Part of a small language model's weights: rotary positions, no biases in attention or MLP.
MLP neurons of a small language model. Each row is named by its layer, matrix (gate and up: input weights) and neuron, and shows model dimensions 0-255. Each number is 128 + 32 x the weight over its row's rms, rounded and kept within 0 to 255. Numbers have three digits each. A neuron's up and down rows have the sign that makes its largest values positive.
After each neuron's rows, "fires in" lists the words (lower case) most often at its 100 highest values on Wikipedia text that the model never trained on. A number after a token or word is its count.

L5.gate694:135075161136134140106108142093152133157068122063128154159120101155129095173117064155165104124146128139101141094124146099112153176147175124159075170129073112108123105142162178149174142115209120121163187142194167195125138157116169105095091143152160175166135116136120156150148121186114118093142099151137142142119108109154127181159081146149151076114095131146136167085121171170172128088148086153108142109121155154093125091078117101066145120049131154120153178112114113145150094165094117086128083134148167133141126135129126078094067094139091127179169117110100139088079175189071072172178092110102175042107155133096099120119139110169099084096115150106105052085107150080150141127142179155122171109161126138080110106096167196084147064103171124101111143088079133113098130155147128
L5.up694:135118078065114096049144103119151110110084159182123104131186166170160216129134162096136142126163097099101083083103068174142102150144157156152121183181205137087129148135173107139117103112139064125116127119143131134180098116137142087101152150146136141062176101153112075158171155099134169137113129122141109116139144178115140132154125137136174141160142119091127142132132094138097208077137104080158118110131121137084129121138130116132109171071155123147116136136151154141108066139141147141099103036132118126104176081207161115101174185108138127188136145117151164114115112092118183100127057186165176126186099175163083101065118119115137159127177130119117160155093038106124139135118128114187136194161162154126141078145106202124124139127188140124138095132108109102171149087109111
fires in: "team" 35, "teams" 18, "clients" 5, "groups" 5, "traditional" 4, "competition" 4

L10.gate97:122121130150106147135138209098108149145086125146147130162124131144130089149067108123128086156088144106156104130116145179135178147151183114097078167123160154134195102140125091154162115180138076044088074109141118205119149165115084051165146115082142121103144084124076111188145092125151118101144163054079163122118116111125084066137157163119181177124136130122099114080170115112091176103179120179110156116116125113084158150046155146184138157178065103099109135108160130152134076149158152075123171139170079069098104111148117121130082156124180101123098149063122106090188165110123160154159122167131119091138122157159163143115147090159141138143135114144174126114096162150145097049191101140139165091131109134138110124155065113148200124074139146093115098154121168114158155130114107
L10.up97:120127110111115118067087165117129172101175170130149164148081151128160170160155113108067103078101175095123121120137064113142192177079182150089144156076119146136140127110109113111202128149076159101159118162160111197153161148140128162068061130098138105055172131075117096049131125148093115148143139151141105130123103111091130153164146078124165130152069159097151084105102098110157143074121072102132170123135089113090104073069111100137084131150104092172198145068134146156133129098155186117148124141119110064150068109152113101071120155082166073199179077137139151127140165125155143187130142093139119118135090143105157113114161149171128081144101142097096110067119127128173182136158155153104149116139129143141134102153152166164118130133123178160108154183123124121059193100129128
fires in: "and" 33, "is" 16, "was" 15, "who" 9, "also" 5

L4.gate281:136122114086105179125125166075113108131146194115109156159133167128216060127110103100152140081116180085125137142176072140146117088130133117070108115145118133056133127159141122105121135172117099089126176037143132122092160145141158104074112090086113156076145084194097125135102112183119112049098126131134144194118126142081130086148073131226149103102159069116123103141147123171127140115156108103114104108180149162197137130056133104084160147074172126118118161104127107150078124154140174133193130122152124162164115134127118094115135108049109132080125090124103158143140210133077118102116107146112093154152131123154122102145165071108096119176159164134106141192154155141082136127117104134137168141144179106149107113123078110134134136200092195133086197156141131077116121129130130
L4.up281:142116148166087136153157166087096176098135086123102076060136124075109051153143169108100138132110099100153094138155175115134077148099116140136190141145148118072167150141154149088103152128174074132071108169092147145131205128119128070105128122120137150084116081128083110096151096150150100107181164109103087166077141141144126094144120128137098109100134184169119119080151071160161154159157176146204124131158158114192070147050152116078145169147187176145094143134116095111137083104118131114120087117142117133136117147102121146153058132096063134069104164153149155130155153132125141079156109143151120094123165167115096145165152088154143082076154182151087072209183115126136121075150079125149164116137122165175068141126166139159154125138192079152090131140172181124140151139136141
fires in: "over" 20, "up" 19, "upon" 7, "county" 5, "upper" 4, "off" 4

L2.gate7:134096130156157122086104149088152074157137135126113099123077105130151163171181052105168147165125088151143174135114104127095127128110099131127143156094105105087081131106123121117147094113174158075139167083159083203155152106163117139172127144099110128129126108197173185170148131149094133096097116152133117136131169119069077124108089097139104175097116139132130154064121134164165155088180100112043168121166111095134074155087160117147137098112192164132127150116147143153081193109142117109155186159149131129161143127106139114130102108162121100155187135165147151057139195168141102114111168112175176169102168141137123137131186145071095105135153162093104059114115105169071098180151125146183132073063120120096126131131190140120094095178120071169090160138098091182082107088140186
L2.up7:071163083146120138099089123160147099131159141137076115107120104134093170149128063087143094168111094133182170142132107090138143131104158133162134184088158127112086136151094148114126145121144154101136177122141066165139145121124088121156122083170125071128124128191134179154151145168109114109104153117088142139133169114147087113149058110103094132107109141089107140072141095122163118085152126075088153172139103121152109183048167099123150126116169134177176136141181185113084208106193112139157162178139134089137131147110141109168090124161144113143213120140137097103143156131164158115079159108098150151145143149157118106168178156091172134171143131099144099102157099156095089162134134126202116091063157138117145141146201118102120061156121073174116187132094106177077100036090196
fires in: "after" 40, "during" 35, "in" 11, "aftermath" 5, "into" 4

L5.gate1012:074090134099139106116138168144163099151126085108140167137093112148117150171111099154158224156182096120108119122131153141153162133158087119105157125107153093141130092192127066140128095060144122099118183115102144135153082111158108153127138151131149093141126119159150140127122157134091099135107147153135115170177143129167122129164059146146160131075165156139171160080083164128190132112160136098089143090113133165175161134111184139070183088085130127171195103126154167104096084144104118085145196068112122083129119160150138138091091087101065126163125096146126084136113164146084140127080162200117148090140173115088078135159136112155051146184123140131109101171133140125109005155117092178135111133111075103140189107136172098151164056137118122138135157074081135129091119111086173
L5.up1012:120148126152165108216117075154101149113123132128101166083129185174111122172114085155059153145122150116143053115133148138166117115099176179171095134090162127156119158141174120113100129142159082102107137189105177169091163093121112102176112106145161154096173099143169153128098131098151150103150133156145138165185086116136097181115095160123122059140152065131124162058160143181182093083117116089164157131058132085094097136165167141158095163141065131096115149186120112185114095144191177135147129109148128096195107164106087129169102088178096084104146131112099173055076147097157154138161160138123098106106175137164104186130099141106135098101170106141126119104104113091174101105129078092177145192129124126125115111120102116124111174128139159106114140070177133121070156108067115
fires in: "team" 18, "production" 17, "group" 10, "teams" 9, "groups" 6, "win" 5

L10.gate367:101127155095124158200189133084112114133141107153123131148113143127093093090054129129131136136205077152140124134150114158152059131153089113108132147180156123119130150150099167118105187064100185125197143108150123097156086134145106109119080152100135185090126152171176128151156219083101124137117159153176137145048133118124084126102124148089127065134158066137182136131105040086111104138102144101148155137117141123098168101136078166106178176130175074140090061100135175152136049117155136133126145118130133104161112167144111099093117142085137119094160136140113137132135112149102123100129149062111157127137120130167178113136086211127134147162116092165136185083130165093190092170102100156135105151122183146157125152187127137148137124153104118098131113175199135152203162098103084
L10.up367:118135132145053155146122089129101085138095129154107111113064148195108115167075177088107088092046120060139173161130092145101133154154136132129170128077144098136159093167126150110151132151135126123139124154132112171115149184083131129138122124146133070134154129056106152082130106156166116168117110163099095157139106110116100198124117114142146160049146213134088174137139107153165172087159119096100140133124143127078127106110100083105184085139111155099143152175141132166106189150163081096170178083112094125108075070111141133141118119157137093157125158118128153097107186122138112172096121100117134152192135162144114109106189122107119097150188196110065102136192158162144111129139174138163125212106112060153081098169101158151123147159143128111140118138078095083116119036109095
fires in: "to" 87

L5.gate552:099159086132175067201125150148142084105075092152090175153125117176155164181126124198118192086188127113107200110090108138147123162095168189163155194125147141120135147135092111087178116109143140140129126126091143163162116228130130106140148097177142138164109117116166165169152143095107097179134124142152128111151095165126149149125147172121137121094123142112165115121113133097117144113140077070098146122101166060072126141149137099101152157120106148096092136215150184119110090151129090170125141139137081090187102123167101156137140087124123130085108172097084120050141137169120097120133055139126113108104137154161145157095155160162116112140108179077070132155073103079138075109153151155104182114154134071111209134130132157119221113137071124123147146116141119107091103119085144
L5.up552:121112194166144153143145108124130142122096156143164092107148099139133172100143119166156124149161186141101095076111132158129117162092131102150128216164140081128145087129131114165118147127118110122144133131089133140076120141107084126091052105078139181196146130160133064135178172142117148179133125169169072118132109168109116164199131083074145075126139079151180107214168099122128091113147070193140143119173089171077163130194191112130106117092109106180145080158162159133102164166108130123163173138112133109192133146168089123152115138131121131156144132121125125179153087116101098160164135122112129104115100126097095181117094117160086145039158119174045149125092080117132119149161192124129102081180157156163097108163072159123101135110093114136147146155188170154139075092110121
fires in: "president" 20, "school" 13, "team" 11, "teams" 7, "player" 4, "schools" 4

L2.gate117:134119117157146119066146125077150119109121141126126148151103113080130078118109150147142140153114122127119061099070083191144183157137150154122142107178176154078091155123046140117154114191128131104131120077149147120092163100159168174084174172140138142127101094100145110124056129142198116081193107124179125142119073146144106136098155204155166112078140143124113078133060077091158202106106123145086123171107144127100097155124132078088111085102123182146051183109057122097091150190139133121182159144044122164149147099158129143074189137121102118096113124102157179118151113132123091156114128105121128098093131141100210116110129143098088163149151157173107162143144127081113141094091085089108126061107140080129131152117105138167142116156128114122044122127164133154121104147173108
L2.up117:074069143141096155083104093128122117131111117073158175137072118139100149093167109132171128111119134088118098088095058107072142152098175152181130120128155181132164169133127145165128157163110131146170145146138099157130157164090128122084029121133134142142160155087152136110135098130091161208167184121093139076186119109145125130071149157096149165118154138103125106134170098109115138107129132121168178211150094179118140151096143132121123073149131188109132137135120167167106137144126170162149154173135157113176111100082168072118168082115119144144151097108107172085105108113167151167092101180154148074086180189149148099063076140151112102148103101173113141151083151137150198137092158181110102062151155106124114127125099144158186075124155151114068121161155195096185163151136096
fires in: "x" 17, "summer" 15, "commercial" 6, "america" 6, "ibn" 6

L4.gate542:097100145133122158130118128124099180128134134149059133158163138154148168121155107079074126158145121105136159136121184102114112153126106167182137124123158147125050124123042127095167163057200112098114129104140148129157129093098136158162116112129130217127102058114122090110072067107142112100104130144139145172134195116179132079147108139130098083153111096124124066105113118095141118063147122138160201149134121086105155158119103136179099126111180127154109148071168102078105108114139132125100149154125103138126167172107122090089125104085156120177137226090180113114057100135147174080132162153165108145147135167086091101155151116113165104202123155154170164110165128072149105077084152153090105113115096127116117212097150111140147136090131085128108188086100085141070188141128116
L4.up542:131106150153100168132167135187065152121120111098092183130099096134164152111163105135109122146073146075140137147074127111111120117145145121155165137077119141072115090125127156143146065076130130102127144071141076164106192232137111122123122115077161170128120088160202128155153161108098132104108089166112105112177157100120123074126109098104108108102177093114087096091133147137135129107146156135079165140107144106152122095112160100147131086099186215125132067144126100157136139117146086082140109132136135081123164034100207120124177129116071098183169125184157151087120145144103173089118134097175136155167131094119162147157208100157076129164110158126113091134138115079112150184154128101083134116142104052085153124151083074126145165152134120043118153117093174098149131104123115
fires in: "in" 64, "international" 9, "institute" 4

L10.gate995:139139127117164136155122129095152132078101184098123126077085137090180148130162138197138089118117098125102084122137107156154133130076121191113127126157114119129118134133045115130159137106111136113131120105165168167130113124149177099150140162107096140113094128129201120072073109131112126137106123128183159129100102153137146105181164082126158094181112131118177111132107137059159125103178078100095179112103125081088159076037101040127105142154157084179157136133099127127127171158128118123127117199092104124127144150147131060077147118125154120194070154083112153121117187098121122074165136065152103182114128165093134130110141187134121080126193077145121136070124136146115152118166146155108124127208129124161131111204182151123113122155087174154167132214194167110126113171154099
L10.up995:075135113086144133066071154079083064104209173148173157198177134154155095153160058115084112176111159070123104066117154143055146164137117107147113107156092165150133126221140173148104119141104102111081163097137107120196138094100111087085127124079118085102099161076176134179097099138106123164121194120129131145081149112128122118182123100130209122137083164110074110130111123121102158154122135087147129160121108128130115183133127134136086137154151086166076147108127144176117081188157147176169129189124187091145130135092126129045117076134158099140119104106099102111119133137064124131154199164098131123150125126153127090118166132122121088086132135113177117159150147131154148081109122156110160115198088140109142112112153134145166121144068169140153160156151118122125102173157092
fires in: "did" 18, "would" 13, "could" 8, "does" 6, "should" 6

L9.gate745:119127103098165128157127174106068154138140149100159107095106149130109148108105141122137128114122102093110165079100146159109116092056157133074188108151154144132136148137122151106220095134118076134116117146178161118149129178153161102108139149075071161105142135128173163158123100154172082205115130117124117162087129169176096142147159106132163127113160149158135149101109136114126116093156115118146105118113148144152207099123175169161171153177158143172095080111200164120101095151153093107185114153104133106106239139166163118127119181129165110119115120063110140124161106111105116093145130102143146098037141178121163102159153103097096102153178178170072187125177170083090074171138098166105104072099080112158157126157154178120172174167181137037122127137122097104126107131145112
L9.up745:096165158087173118072179182101139111114155193102137121138120126093121107097154202168044157176143137169143093124098139121124173110072116187091135137151137180120151081059119084071154161132124104098164142123166129157126153146139119039160117199089118157062127147058149145125087114131152075165121130125120107134128131152162101161137105097124154113195154124116106094081140115087142051189142124101118128144131101113121179080115109125128152108117121136113091102176167120093119173153151139186146125194103125080163118159188116106118162124113144136098133120122155135100190151158123105115130195147157168171135149132121158072154083069144094175134204113177123161119106122120143124174103116156091099135118163073125100146176163215128121147164085136074147120162193135105147116131129119
fires in: "did" 18, "may" 10, "will" 9, "does" 7, "should" 7

L5.gate844:095094191143105142126123140147164135165133130113081077160038153154113153142146105119105154184038161110169131106106118158154160089151157137152072191091130096094103144119117150141157159100120145050185113120160093129124157119122136055131082143121150138099124154121148110120099149124113128063090109082133210123169132121105104148117129131136088124118142111080192134061136096127144125099151165175108139125157120208117141165146111128135090138107159152129154128118135137200076092117145187151146108107161107141141137100063187119140081104133161089134114054083121191052089113074107175134131146123174126148165144153073170137107168129164060156156115179115133099084118148124078096140166132099139124121172145147055124109137125127147137146125142204096095095070085144104109161147167069
L5.up844:134177138154076134067127161128097125164099148167134116181137210162183138149065089123163124156189162133119151106103141096144168181151164119094118174094128074094159054131104097152167104140153191077159155127175121122168146140116191117121102147115180114174112101132093118113130053176096187118043146075125144128173181156101111131171127108167119115127115152111137163108095135148124128085195109148094086123096123095131083137087089114141191130130126138151147109110091086108112137071138208083132173103133183170087132139191101113109110111075133130192136141162112131084046117161118107101081122121172148133157099155121176133110148115116112181117124123132128147056146133172155108114187179107115215162144148096114152161173101138093125114128096136143129134147090147126127120084128111
fires in: "in" 39, "during" 11, "international" 8, "until" 6

L10.gate547:130152238118102132152203140148133156121120143173150100164099118135114106147049064121062122135128110129049099124113089112156127134108150066059149170137168191086082091140113102123099107153126132190174124146128078151123156079151098097134113164072138120118147124093135096118115106085131100138108120102161164180056126103093176145172099129110101136145117138079126154111104131124152078094157125141203120126148131097104150089111133143140124172151112108133190057176180161144138072106118136123147145156162128074135130173160157103138117124141143129095109089143095110124105165101116097069123182107109111176144122051094178084181170197139112164089115112130070145080153195104160136109144115074095115124164118165131121160143135115181098142147077098085151147150124159089124178117184127
L10.up547:165100203108112116128187100114106107131121143052109137152081186146164111133113140131132124117149201167123169115087100118131125139113085109120133096121136151101109117140104159152172108168109066099144123111199137183054121134148082076177102115106159130140106153147114105104114124164198102115114093135203132106112147143151105120143106113086182146118163159136141089086136128169152141165119108126114114114126073109143162080156110077208125157128165137147137072155136151181168133145154076104134165117158062087147157119122131094109063162144145148152141132076144145064154152191112120166105118112124080107161163096124146133099180155152071062150210144125087127115162204138146182081152116145132174140200133108182125117110114145091117130160097142051103137154140089120114147072185065
fires in: "to" 98

L2.gate103:078074148136072111111133134147082148133139155176050103144117096153132152109089121110101103151142181126083126101148133126155038115086112139113177165079083162082086103111136128085153162116173067126159148149171172099164085157158106167081127136134176143159139146141092095146135096125128126141090144125155134123119164108149154120073098111145169116086143083162153110142105160085130129105170126165124149114123082105109046117158120114112117132066141169190131114160168128118108167109155117138129144106118124144102135148046180084068085135168098154168135213077150157135079103097163130075117125118176101145142147118163156135166179123069109124103148091151139140149096127144110196126121000155144098151083103101132121107147113115159196085110106138114127133076145148062073086123084149
L2.up103:186101155108120133085114098134179127166118203125080094110115129153131134145169111116152171114132068150150175130126155149140133112135115158133192141087152124126116149179123113143114068122168197119141076105135098167167165108147121109120155110096128158120187123152156130149170100139094139161112124160072161095158106107105117095054104136143091105166134126171126130113164122111118192084173109145115140183093150133191154174104137123177141138120177119199125170128152192129154123125170152139112095127175119092180124149093125138183052192077114144152132116189152099039106136109136167118130184192161203177160150175077105135160168108077119142081127136104116076153125128158164099178155182157191116118114186169118109118153093143093098109075109092133154167158143132181100164090153132
fires in: "in" 89, "white" 4

L10.gate864:089148107085139099084080211084102164117100160157162140123079092082146183179123113102108173126141145144195117163146144130107158199141092127094086113126106105137087132114121129143105132139139080137096121147113134167130128143189152140154163168053083132119114179109188123128122114114104148145122145173092135115139108146041158173141110123120143095139127134133199069100125114049155081113156108134058129097189123106130190106113204127081069157122123098161137159133147120125105136095159160102150134150130161109179211198077126160171174169113171145133167168093111102149100157117122106146186107104150200080109136167102134055113168170162074112101182185158147117079133136136100072137149157130111127134164116135126173158188101123151140105105122104102081106137151152105122137128150107
L10.up864:195131090095113158098161107177149115117138114080092142144119163169156155151132119126103099152101140166141127112128134162144142098141073132097107102170133124162137096137106142113145158161089072079139057105144155089105157109138104102179124164206127100149095149172112127115034068131121112132145164093111100170135095093142107149112126062081101138110133113143131139140125141109117104144088161068144114148113121136189167137123152127172085142148120076092166143119113138167161113118155095114108121153066099084120102129184118141085158106088119136117122064058110128023089111131117135070142165114156096102153146184139096098149113121122111172140187038089147137125144070103219130134128136165100088141114180167083080140118065091076128121056082154099086126156093162087074094093096114
fires in: "is" 46, "was" 26, "of" 10, "does" 4, "are" 4, "would" 4

L10.gate159:124116158097121173110148084121115139136160116133146091082127143174137091127146154133181241045115132165135090125153103139136067132122151150119063164141097051083107119130105161136155143136175133071123116123116092172116122135114157105134073079156123150091100075172146116121175140107078156105191162136133085152154107177087145149141096150120157157067180147104137094095177119198138194125137098170118133130184119142104133117061102079124143188111154119179110154125130134113113117158148135160145067085173098133100187153093147084114057113099137069142088168110137128091124153151100098135154076083139136096145150115104159171105155107096073143104137167057088077187112118113145121126131132094119140144150164189155143098176139183138096115159099167129075101152135093087102166179128106
L10.up159:108111111115095174099155132099109125142163120140125132147112090184067129182070111142123195171141141145170124114105106166144138130122162126126139088170149101077132108190115113131089111106187124157053149093096123139151144102113136087143129088144166095140152116115122105134137114115111132059095060063151173196141122150153150136142092119191164132105152129155126084075125056123138150064123078133120179152163147057124053167090197109103135118139150152125110178115125103102129092120143187159151173106132144150078161148154153039120153087043163148082083080133148118092126170142177114090125067159123125140168141190121139117137156101172118139058175155109123120136168115148137061118104135105103189102145162135162189183152121156108160137145115119167066127139124091139174113149158118
fires in: "out" 26, "up" 19, "upon" 7, "king" 7, "upper" 4

L10.gate998:109122118127172144098168227093128127159124162113132138172088178129171096103112125118123076127154138113070083113108135097147165154127115117089140132134145112153148075149158148146185098155113156085147105117137163161126155123129099205135161142157132152106179137152102060132146103140153094111074091142075096127115106147137098036155170152123151119094091084158160173114147154139197151089096135162057129117127177132109151142105117149146107096137196143121186122099104117178121150078149192034102058158136120098107076095122108169107117178125115115116130144069081145097103101179115115160099141112139128126123155182128128132101117175135127084169155113122178109080131156152118100126150106222138151122111123119149125008174110106146064147105093100079110105134142189115084141131160134
L10.up998:060102170146115131137133157107135151145111147139163120125111141132100072154056164107045104173115199116126148114142079091132089184117122099127151168074138072137102135178131153130149144141116167156095088093115130120145183191147075128069094142110144102116141122144136148099111112175101101106062165089098189143139178134142074132121183137152142143122140119122142166089143092116155127153135129166116152135151100134213068131116112163071139100139143152129083124145147105139112188103207171086136094152131129143159058114107131160089111146065128124176113111097103106168115165157186081136097104138140131177138105214104179102085138122092149149152135101206125157166108098129130173159130144112088150080110171157087102157087118068211070155102143130171164104146138190134122132159141157
fires in: "which" 55, "also" 8, "additionally" 4

L2.gate959:140171079151119139144114167102177132166113170162075090123116083089124167145137069188138096169155098143132115140126155106153132161171081163118135161118124114118092109097087128181170109109159173105145175100114083217089122122153160167155122128115094129115105115112161167168090132120095116157116156189170171202123096136086135057141131152185135129150143155124062135098137119142125153110136137149116167142115149109121145119093143052165092045163131183141172126114127086055105181118115101106093153120135087093146115121109156112097100152078163113187082086186139087160071165150146117147124165126163095168136163120144145136122141072109137106138119123166094076081117116087138063184077182060147097090085179082133114133139109129151119116133143052140127166140066102131108102067094119
L2.up959:094087098157126076116103061144124102163144163121127120097123106138100179054081140139130053134080099131167129212127112101134098135129138118145080192112121151095100156096066119170133100124174074147131149123170091188131180111101104111080102100143124100153134113137073127143112160146138152127144114199154154174123095139164140145096065154134117118105133180103100107090105109091130129094184175186088165162095130184102102111113181109212124068166084129150137086066158140139093152112098110122105126104157132110122100124116134102127165138168126110195118101116138136183126115104161095178115171134097185155079104152156131165152161156159096172146122069130090133154091131093136128121124082119190135101131130099141180123154168184123217097119121037105169157175123076089144119122124112
fires in: "in" 32, "until" 18, "due" 8, "after" 5, "ferencváros" 4

L5.gate324:120146127094173094124167123159130122142148113171153186196174127165187091188037140132084099084171171117142118160132157119202126117154167162110167129109172120118147161108139145171140114079173091048137127117120142114114061176184068090120151107153117138131131096146176154169175122116087151131164154143093116135153076132134110106089162100178117100118146086129177127150174143166097157132095158139110126106119123071131119133087093154132154156169087114115145126162147118155097024096162150136162195124129151070126130141151113068064127126111165104198122099075125171142117148137147101069137101086161085129128115150119096147119134179144128106210136126184099101148112111070076115116111112080121198154123112177130140112182089144096099173168110095113138178140130121123147116077154145
L5.up324:121129091123074131155134174121093213158091073173125124167115047106086136106108140110141107093125137141147151135088135113109137153125096147123165094123126155140113142141102080145122071116163060102086081128149215150144092108118089154164084112147133111108166160134120172123195091142095106187121147111087092098150144078184114206093115172091157185123109099241140076107169110128091091106097114193157164091098116081126120149172138136129087121175082163085123138140178127150126103123127140107118124137121108071096150086121136144108134113097178118182161081066129139121127081109132123114151096127138152148174152131141076129130104153124115079118067168157146100109111083070174143142100095069171163146110136131097072121144082110129121184117058159139131108126180133171125122113086190
fires in: "school" 52, "championship" 10, "championships" 7, "team" 7, "text" 5, "act" 4

L2.gate198:100116131200068153113111131151067163114137154120074052132094140132125161093119093098096128157115131131151160134097149120158113104097116125129157173051092195121090101164105110130188148073191097109127121113125097129177118172130092145102131118105131156095163147165122139158150123117110126163059152102145198145128182087125124098088079147139062092148089098108115116060164136067127092081173132121118145140055168154133145127149157143176132110065160141213147126142149133099064180100166106142148108155175123134093141131106150083133106118139131124138181200179171051106107139133147177043100175107167137191197140135117170110177180099119121113099144138113172131105162110114158151164133086144140096126115121166125147139139118111119119132141108089122116168104104091123064160103079088
L2.up198:116087143150106134106123102152093163142150129137102124111060116166131159109170073106112103167158102095147145131063075068158102109086119140093186172081107161069125126110101117104161065097129145115147160084173121152196113153158153120099134146112093144143125111132187092137133138085084171120090101169132116084185150104101127101084104080161083154145128090137053145090130141099126154056199166119070150158139147124122069138108170116168115083107195176177137097129131152139108185115171104044140100129162117059118150110090137108129119132184119112196196147124186154090132142168125125093095144095182146186166184109089135175167209136138085131131109175095128095112155141101130127177136147139120089105099128165122141128141105173113157147139112126118116122151113127152071167094078152
fires in: "in" 99

L7.gate382:146097108138126114121106124144171108111112123099141159107100128106141193121151174148124141134133112156138154127106124113097181133104176128119109160100176106091163173142099057121139195107059148124160104100224171110147093165154124107108132144117116083141110124095118104120119118201119133132118138128179147120116177161164121118092215094162175180087087172111157117111167107099096130150161132111094140143161169113142092155048184151113154124175118112098098098155070142160210132135066110165147108168132108156088175130126113127135139181127139117108073175116085145132111125096110176092083100061172131163153169160081110177073114157180130133107168068149122191145149163079121155126166126150129180063106117148171102092123133198128199089185142183178132098139132148096127128128098096
L7.up382:153142115183156144111123085133143128130101128149117109106137152143142182194117122125112161163123128139120097152097073125100143178136144147146022160095145136115130129119145094140091127098086124163100108109157168126151153072098118156164117153122132107090065141122137147065155149102102141098100175129123111110135047119077103075132182107020112122140158145138156153190104123191097204122173155139083162101187090079140131174109146146181101183137132135134088114141095168152124202132129144148156174190110107086078114120131179134130116093158097107165085122108113145155130165136076146149163133116133137123164168170135092088103137113093140173091217108106163127172151137135122198175151142186107137173144110155080117124154085128119154108106196122147216121135153097102186113113111078
fires in: "he" 63, "help" 5, "then" 4, "held" 4

L10.gate200:162126136120121146111169173123110115150125133115164161160103164138158109114128131113040081136092195108067063148134109154112141095094204136108119149115164117125089106106153149151144151117138157057125074150167128156100103118162116208087082135147165049137122079150116070084116142134093090111139133103129105116143123133150135122114157077121124124072151198160183131126118128110132169113190128109081119095096125190109157118132132092122192134105120047123148179149105095108135104148143164125166199172182111130200074147152137140103141169070148131166134094085098125146128142118068123124092133082178168144169177128114144190121167123172131180184128117154063182112085151161110181155188104195095170100124122161081121146162170132097122117120144132133157139102162122116140066129165118
L10.up200:132105179141097101063161175145142172137118108196132133176091109154147091164098180149108125117126097121111179128123118123097162142145126127124120117099103110149158143159074135171152119116087086167189108151170046141041075115169153145097093076158125107118141123110139116152152140130122145121110129160088158144142108107122125101168159118089133186062110159141129159066162085128103169151115140125124118114145097175159136175066164100145170134087172111138119172073164133136197117123117110129145111103112095059126128107106095155102135152099161095122131146078132136143159133137162139177156129105176100135104190163148164110067076097048105155135195051151116092148155118136128119154106107160131111074140139148127099101110051148195165118130108149119172134133193217085156055136134064
fires in: "who" 55, "and" 14, "he" 11, "then" 4

L4.gate173:132065134151104143171104133148122170173140122132063180139068137160137127142160102073129137162129177105129117136080169097178163113121190205152174142086094179118113096154096128115204087079128125146136150041156192200136153164154119094101105141093112162132107119172203095108108148099097141163095098119131144107202158116112129059121108119123115093108160106105102088125153135118117133094180207113075195119121183138092129092091133118156143125123205156156123121125095117146115134108158123096123078117096132157136112090073142139099163089105130124126173192112177118115160162153102145141119124106153185181141154107046148140100180106168093082112166129104113056112134111146149163116142136131095177126078150101115120137140103154126151146183161145051145125131091112089090149099128142
L4.up173:103141143157119149164115119101109165140141120127065136170135183120129147113157131072059169142142122093171176147112176164127093108117143166166116102094183178149093130168059123148166163124112149091148152118137143098164154127116128138083126154100111183130066114163151150169101154118106168171153136110154150138177174116151135103084100127153045088179143042100132109076094112116112100056159150121132145124152142129088090127125122153147115173031170152172122164105120111096105102086149134095108108083084117111136183139014146126125113133123199111082159191133149132114115133093138145076104138103141156146159123118102141109177160126166169106129068131125201073053144108113140108112088100140088096093075129163113110138091147134150081102124141088122131183075098110165103147102104189
fires in: "in" 62, "international" 8, "institute" 4

L2.gate400:114133146160103093147172104169107166087146085078168102205170107105105201093111104142121067149091153143108196137098086124121089127125144150139150181083143110074094076096121107156123106141187148167097108126165114163177107158141077156148127153132130099130153095182183127161114095144093112082091134107155140150138144092133102138138091116063106198061130184167098130117188133090158149102119143133136115150140083103097119138073134072111116113135109176147140180173161134155047069105116119130133142168163103157104161094157158118154084100158152138165151113149161074070113144125081151132089122049137124163081153130144136108193177097082081141164120184115131160138161088138097107181143131119153125075152106109106141109155094103082145090165091120183049116094089163161130124103129147
L2.up400:137086108171126105107131091115143140133147130089116075153115116124124162177142104141194121140144104121084188118091078104078100162113108139135159087137051063082102127109109118073188088117215119152081146061142114176154129180151123109237106085100111130134111091146196150151109142146066141108112107109154108192183175110103120159149097206127094163086131162149105101092153136151145108100160105063090099167136090141127093139087171153143136107129166168126141128114168111108048141161120095116120162176168108131158134151153131133104073158125107169165170134142135109068072173171142174121124129158125099176090146139109127135128200105112095108121098166090126100139144072130113097158164173111137061079139145137144166153118123140094124110203098096158097155146130087147089111110118140
fires in: "in" 75

L4.gate365:086061106154145136105098146173149121114069157138161170131131116144083115159098161114092162110084142154165149213124150199173075126087145158092124127158152131141106097106077093134176125118127106130088120129178135122104090124150109119194133140128089138124168124111116143168166124117162125141159079146194136139148130163062116134177154146175119126080140214083140120097146075126147157081116063150118117128156120182151085087077164129137111139122102126084163129178073108136126094147113195082098164120159177105113139115108104087182098116148130078148136140128087150163155150114107100142154121095099124147078052114119177156101134143154119162098184143137128117134206172147075123134170138109156154169144095124125133123182098186163166155173090192134139131062133084094115190035123106
L4.up365:121133179118141143163115136180132109147106142123142142165138125096160112168150138027092179059117131133153067122100114139096138170103140161133095127088135109149106108169082136111166059107081151169149106104154116134119110154197172141145121121098160218087097136127124078102120121109121132128173079156143120159152104170134158203131184072110129140138144132128093154141107139184111148137122190138202118201188129158182083085085136108177135120178158063108139175128099135174162123183040106111089149135116128124147134092083126191131140139129209110148103133089116218114107114105177110184178132163159090155088158149142156122105132156132112132152116162136069136137089115079068159096164129141144134073096177134076136117098090160105131105130180130100146109134124133106114110125121151
fires in: "years" 14, "french" 12, "france" 10, "daughter" 9, "family" 6